{"num_hidden_layers": 11, "hidden_size": 160, "num_attention_heads": 2, "num_key_value_heads": 2, "head_dim": 64, "intermediate_size": 640, "vocab_size": 13208, "hidden_act": "gelu", "norm": "layernorm", "norm_place": "pre", "norm_eps": 1e-05, "positions": "rope", "rope_theta": 42500.0, "rope_fraction": 0.25, "qk_norm": true, "attn_scale": 0.125, "bias": "all", "tie_word_embeddings": false, "parallel_block": true, "extras": ["capped logits"], "init": "normal", "init_std_qkv": 0.0327, "init_std_o": 0.0, "init_std_up": 0.0327, "init_std_down": 0.0, "optimizer": "muon_variant", "learning_rate": 0.019, "lr_mult_qkv": 0.4, "lr_mult_up": 0.827, "lr_mult_down": 2.0, "beta1": 0.93, "lr_head": 0.0362, "max_grad_norm": 2.0, "warmup_steps": 0, "schedule": "cos", "final_lr_fraction": 0.1, "batch_tokens": 65536, "max_seq_len": 384, "doc_mask": true, "train_tokens": 383800000, "max_steps": 5857, "dataset": "wikipedia_en"}
MLP neurons of a small language model. Each row is named by its layer, matrix (up: input weights) and neuron, and shows model dimensions 32-127. Each number is 500 + 40 x the weight over its row's rms, rounded and kept within 0 to 999. Numbers have three digits each.
After each neuron's rows, "fires on" lists the tokens most often at its 100 highest values on Wikipedia text that the model never trained on. A number after a token or word is its count.

L2.up154:528461522489438467457482523477503576542530428491511551493493507482524484428519511470492545456505497440447471542474478470535551417412458583503507474515508518505555465530448572487513493566582500544528513519457491456543579494569591571467456523495525450526558472512537558513504548496531451461
fires on: "s" 33, " See" 14, "See" 4

L6.up99:512460466483446447448467516484530485515508540457429503525457477538458480437513474586453548479525481488539449523478512466551455497514491518456472540476468516500540521477503498463485489478593485548533431531466532521538506429539516498555505453541543537472555540554513557526413524453490458490
fires on: "s" 15, "^{" 11, "re" 10, " there" 7, " re" 7, "-" 7

L5.up451:462530435474480456491502457469430520488486461585489469593479422475518511486512531500533523425558571493474510488482548468504466530492475463482521547512464484513548485471579529540439458462517542405439598483462492496501488532515462493530442467471519456536500517477488514488409524478494452508
fires on: "." 72, " all" 12, "\n" 7, "\"." 4

L5.up452:532440516539475458488431441494508495458522458520435533520556533484540525488455459510482466439422474481502435466564527614489559509477517547471505525545527398536534533492493563562520449463490502570529476437540529522469438572528502594490514470493560484539492486493432530523562505452504470427
fires on: " /" 27, " a" 9, " |" 8, "–" 8, "iss" 6, "s" 4

L5.up71:462519520432542549431500471491490468506461480487488455486505509525475502541465461480534557554451466435493533490513512534475524534466521496519466520533465516503423528444548532462554539621569500512487488422498475508480426503533548513447464506450535477490555568471435471511498516511492442483
fires on: "." 33, " where" 22, ")" 7, " from" 5, " until" 5

L6.up187:492469493520474509540499494586457502447518477479455549520433461469454501462511573449474493505558518433486554489472529463497463457516546523472511513458519562463560536551573538439514449476582509484488443508518510542515413482436481531524458499465479493532510523488522476472430609553508470495
fires on: " \"" 41, "," 19, " (" 15, "..." 5, " –" 4, "—" 4

L5.up259:518474564434455469492525443475538485474496528520507505488488497521503467485527539492568465547511509518419483505468573572448459497620529475531594556512505560509490532458614557541525497521462479419491469508531496489454479421559551472564438469509473476492529534471509506488431498537541511460
fires on: "G" 18, " was" 18, "f" 11, " of" 9, ";" 8, "-" 5

L4.up240:484501537448529457460564625410530539505475442459499421522471461460477459472454491561451505452515510517522509477487509531448568491495463512507530495543516455504481570499560509485491450501483513508563519489593481551547516529543515520530536490516549486554496538521505569532554489456436431482
fires on: "\n" 63, " from" 11, ":" 5, ")" 5, " of" 5

L5.up449:519578490516532486502473444462481588511524458519508438513522591557469542541527551450503578513460592513464467482540456554510500495539478492520472580547516486468492533427451520498502468558487459517559517511568498440522483475546482536456481505510492553542472493468457514507465468424565507552
fires on: "." 71, "\n" 14, "\"." 6

L5.up600:474464540382492528545463450478487537534513532452504492447406581481470466543463512490518489475505514492512541532523459435483522468460536482562465488521479457502493450485488560523526569489492488555515481487476513495515435494430544485583479458524508528558528494549499543482431553482567486512
fires on: " and" 23, " of" 8, " or" 7, " from" 6, " over" 6, "," 6

L4.up450:491503467466507473474525524531488542431498465564482438453523459495538492530496512496593452534431503525556469533537528569474587452520431519467436429443439491498532492507558522503472546515473444509551538490453500545563473476531476520431466473588474561534486484475466497546493522492489534566
fires on: "\n" 21, "-" 11, " (" 9, " t" 8, "|" 6, " such" 4

L4.up212:564423570522533477454476523499558442501485423538527483529467578484531508557496559393440593481575504449463500533497463499489548490532563552412506412482457489524539511523490516513512503442517518424491505487522485479453454492482455499549519459542506499528471549479426492437454475562499491453
fires on: " GP" 28, " United" 8, " Jackson" 7, " Cruz" 6, " Journal" 5, " Hamilton" 4

L5.up384:467575465531492430611541542429497609512460507477465545495457449529501452425532483543442507443517480498487456488460455507521521487525470519496499530469513487492522474450571477533486409482474517467497559537527478525508489601494481443493485484574477549508518592583515477522502503523519475437
fires on: "E" 22, " |" 19, "." 19, " " 9, "\n" 7, " 1" 6

L4.up42:507505451473530441536482530477495491524447498457500516517455499549508532475572580501494463485551514478460478486534538530479538476505447463542481516511435586482439519445480537564550497475515475497486457497528486524514548437517544529422495502444477510524575602520514548600455491483500574383
fires on: " of" 18, "-" 10, " round" 8, "th" 8, "ak" 7

L6.up492:545471407494482518536522567464553504491614381562504483489476507472460502505510501501504552493405427496572484470471494530551576486514455540505515512461556524501502537605521507486465532505533474457439536501489549562546459529413484492487507509435477453518438587535520467444518562508494427468
fires on: "'s" 24, " t" 14, " Pts" 8, " W" 7, "is" 6

L4.up134:483461460508525525494480575439504586457532488533478573558559476488466558469521463504545572521421486539509525479473549488538578467487457432497484477500479468569522493529530554564504520454488506464512458488516476458449477507469439443492455413528478475535502490525531453530557530503478475416
fires on: ":" 36, "'s" 17, " |" 14

L4.up193:472540467503560399595424474502544597479532511520507499509481461504570461515549485471510459462479496557435512539450511493520432512478522473485444565508487514464523537543495454452462425510483533470512573540465521430541517534525488496521467520479473484461459515559472514551506422440548518517
fires on: " |" 93

L4.up210:497480541435495473597536523525566422495486485481474454500520483498525495555515458545505507540439411521504521508505546541472506512479456493484426450635495495464483446513568507478470488534529504509533542534479532489519524489569539469508543510532445493541439518490513471551493462402500526501
fires on: " of" 15, " the" 14, " to" 11, " It" 11, " in" 10

L2.up469:436535514430515434527508504483500481533416527537480497486532518517462445484515494619484480542482550508475549517522543503515499545485413528505515537550456471497543508510556500486510505566515407517471547534510449495493469517588510510485422472480469532570497415478500416527485500509488546553
fires on: "." 40, "ed" 15, "ing" 15, "'" 5

L6.up72:447530494516473488543444484523519466524465517515503488501497492510452460466507447536516504506535513541517485520489487528522497517553407482566484465499459468531481499517487549466458511487527457513492575489472502536479511535488531501515492496533479478518427434558537492485500594498539454454
fires on: "." 30, "'s" 26, "'" 16, "-" 16

L6.up60:493480408478580569431529457555484578485424509534619534518521509539547510506476498452584484507535496500602473520477507496525437489531527459473453452509503483498509505463512559476555514533508499499541487547522494473520516510506523535489483491465508494457579503517517465502477542523465544520
fires on: "," 62, " most" 4, "bro" 4, "erm" 4

L4.up451:449529484479519445533461498497525547473544551486478541531472507579477492501481536443491454503409508502477518564458516493492440467483482581515494414454499517545498553524415481470408462496430491500506542474438574585496451493552517461524482464516549541448535501476536455544513499472549500468
fires on: " |" 40, "|---|---|---|---|---|" 13, " is" 10, " of" 9, " " 7

L6.up548:468497448477484551465585496401490521445435580484522493484466571489493596490406470474452478485505547479523541518592478508482515527490513485500508515507507435545488471506516464577515488506481545537568455589602463529565523428506459513477439482455462492476455481535528459493475480505518561531
fires on: " in" 40, " of" 21, "In" 17, " In" 11

L2.up316:493494531588514485524444449472529437482484479494470467523530531486519493476464534554517484472553462464509505600425565594455469519476509534468500472445539491443456540456474498514523464537570520552519545473503540378460509549482532471529478485535524501501476521525554502461545482464519504514
fires on: "\"" 56, "'" 17, "ch" 5

L4.up424:534491502417482486493521435458593498528510522480461565474584462459531459462536486515581500478487482429524499468507445577482516484474536466523556503433530520431528536479497549515516453508452524424474509570442524542510485402514477537446453501497507541546491486520487503523512519493555575481
fires on: "f" 14, ";" 14, " for" 13, " –" 13, "," 7, " -" 7

L2.up367:427474408488491497484427444468456558475520530491539563558556480505502566531517526523557457532480550478520537552507497563519513521487551494546526505425421471535569474485447470479464499492515479517509463484432510480485498480481439478525471443509564477488482432440521473430590525464579553502
fires on: " |" 41, "season" 10, " Years" 7, " years" 6, "-" 5, "Year" 5

L2.up598:442515518561488502502465479495496435430527551486433518424517457480543479551446547442431568492441467546467518503545521566571486462513467540490507506435418444497500577478470539473491508463525496511459562509496442519497501487540531482547478500579517472449490489505519515520488520487553431434
fires on: " a" 34, " an" 10, "|---|---|" 9, "p" 8, "t" 5, "per" 4

L2.up15:566469506584509560495466581505535509473552492492450380490521540522410545462519466466498496521473480477502468523459464466574517407555457468502551505517500484525521518520487572575513495512491473518477487490473461447439542491490513546485482569493520560487543557507516479463525577469533435455
fires on: "'s" 44, "." 10, "per" 8, "er" 7, "year" 6, "ist" 4

L6.up161:435569509533554498479447474541508530533423431472507472568492444471494488466430516549456431500441504485505527497511414455482594478482519480527576496497464493509431547457577538491552470530573491526517522487522506479507462460504566452473456521457434515504534538523496447501514531447451468525
fires on: ")" 98

L4.up635:525459498501505521545514465451465538451416484521495492568511457553467478493542541460498453453557421458462569399547518509540496493512568483478595488546523545489548499499545491479477454426524571528459522434480509497477454493454476528474477457534513558534528559544541502519465530521491437439
fires on: " of" 37, "ed" 9, "al" 5, " al" 4, "'s" 4, "I" 4

L2.up5:467505531431430440569568522513505528472456447496559497492500447420592500489564475520495473449563466513471454544473518526513570527512540496484563501512579563520492453583504459500528518457464498524466447548492504559526482512499506505511516564504477489500521523583555503474459481497444479506
fires on: "ers" 16, "s" 13, " created" 6, "als" 6, "al" 5, "ures" 5

L5.up349:459548472437459439449567454473476533544470537505492515538469540539509507440518489499440476528505516489465571520442405383526446496417527475507572492530458548515472528491587569564510468548483479508505553494491546472454462459484499454555538470464528496510583464539505477508490527495539526490
fires on: "," 19, " first" 19, ")" 10, " addition" 4, " third" 4

L2.up579:511548472510515491551542481497499466439466509456547491544477561482557532429644458478421467484566469549495522514494522432457455546533470504508532519542463507486505502558526511539510543501525495499409505435549510515526461495557471451500457460492461505522470559589472499504470451527507508524
fires on: "st" 37, "ist" 9, "ers" 8, " St" 7, "s" 5, " st" 5

L4.up262:541526503438505578487538542481445579515448552492512500501495537472502447472518547467539564511438519450510543523451491487434522422507487463418560494558436495500526487540559559601441488489437570465538506452523522527484490532505489499504417530495483543520469514459524460483494468513500539529
fires on: " of" 24, ":" 10, "ap" 7, "ies" 6, " –" 5, " and" 4

L4.up455:475495470483517490498529501446540477522450484502525490502545458478443443602513467507499459544498455470503480489481503496479472472478474522584508429505535522494518436454554566526484465450415516508461496495481463476521478490568537510554599442535525473543547517481536426456514513463566571475
fires on: " It" 25, " of" 20, " and" 18, "." 11

L4.up221:486438569548495518425489464459458581471438446513486413466579447499451468488494574579543418503500517516435515545475558495500419509459488523472537490507513508521508476458540536437480484463514422565464543464518542436482523532453573461566482526540453464446500490522584441517532506482519476482
fires on: ")" 16, "\"" 15, "." 14, " |" 12, "'" 9

L2.up499:488488468545518540465493589537484571472508503508499439487467493491521474464508526530439495543445517534585479482475542504543534440460447454481572480514435408474516522498526466455459478504486403558500525540543549435424533482496567501498426469565405582490523535554466456415485523468566441514
fires on: "." 28, "s" 10, "ury" 7, "'s" 6, "t" 5

L6.up84:526517562485526480512517482523489470476492447453555490463374541491492467428469537423494455504487518461524506431532546483535559558513514553513579527491508554496501467561503518518487491469530463592523408523468554518500469522537520476485558473545460427572498504583547443473436560527526496495
fires on: " and" 35, " or" 35, " first" 4

L6.up214:513521489469551558523533477471489479475479487436481524503482584462444500414541519402470496563544522449545496519493488452453491496468505539551499477559473545506479477479531564624482510508527460546603481504506518477496493459464482480492470490484487474421512544571517475481443494480526537436
fires on: " on" 34, " along" 16, " the" 16, " of" 11, "," 4, " –" 4

L4.up588:530489515522494427438456498463466455458430493534479554460495542482456551421507450521442484467558542557493555499489516511439551562523517502458576520416476481546545479538583509513506591586485488502521541492516447483542459510440556454527450499493564524540548468521504530466466526498519492497
fires on: "–" 40, " year" 9, ";" 8, "el" 5, "ol" 4, "in" 4

L2.up376:519515519461563438473421546490516536495480465505488416511416523470464508531553498495464504523435566542493463499555552433546548477530458521479449502531474445473545561498530468478495459528497532487483546595486550452458531491580480495507390460544515513548455500452560533418481534453481513523
fires on: "." 96

L4.up505:554430418459575468557418491487492514502444552534476551536553484446482423468479584543469489584477520537482434485479470494562478519550447567524517467525457464524480429487529471494480465520480502499576521577513452532534484454467472530532555550540507518508489454482494540483572482515568542552
fires on: "\n" 32, " is" 17, " =" 9, " was" 7, " the" 6

L2.up41:468509436501566479492533473535476467451530498481545574447435442493484533536492526490502524537538464482457539542487465592491535436402418516539483496489422502496481508474512473443575518476431516487466434483544472434459491444510577513595538556486453484480557539522488473458484496524460473439
fires on: " un" 41, " most" 18, " almost" 6, " least" 5

L4.up204:471519530461405577507532494480503490504471527505466446500541473510489487466427649514516479508471578531495469445526510465556535497522442496484485532449499554503480533451520464532460555490508430519506510506521392583551473443525465507529535508527502495477422407512504507560571464513519515633
fires on: " (" 36, " following" 17, "\n" 11, "." 9, "'s" 4

L4.up150:464530423497543493495461550544511536480528514518521511515525520467509488493488575538474502454535485525523521527492542549510527499482459530567556525496536464499522550477481547490457538492524503493546413497468543426500490503499507455459481456548462530538530476498501481529490510533506500436
fires on: " |" 49, "-" 12, " a" 9, " 5" 5, " No" 4

L5.up270:507522541385518537502533438483612470462474517441536467416497493524531459552486475570513452484501516487485515520616508542495533564509511503537520425469474462401490466487573475483494511535430536526462479596544523515466511431529544462547504535466507484556473481501480501582520481447475480553
fires on: " (" 55, " single" 7, "\"," 6, " which" 6, " albums" 5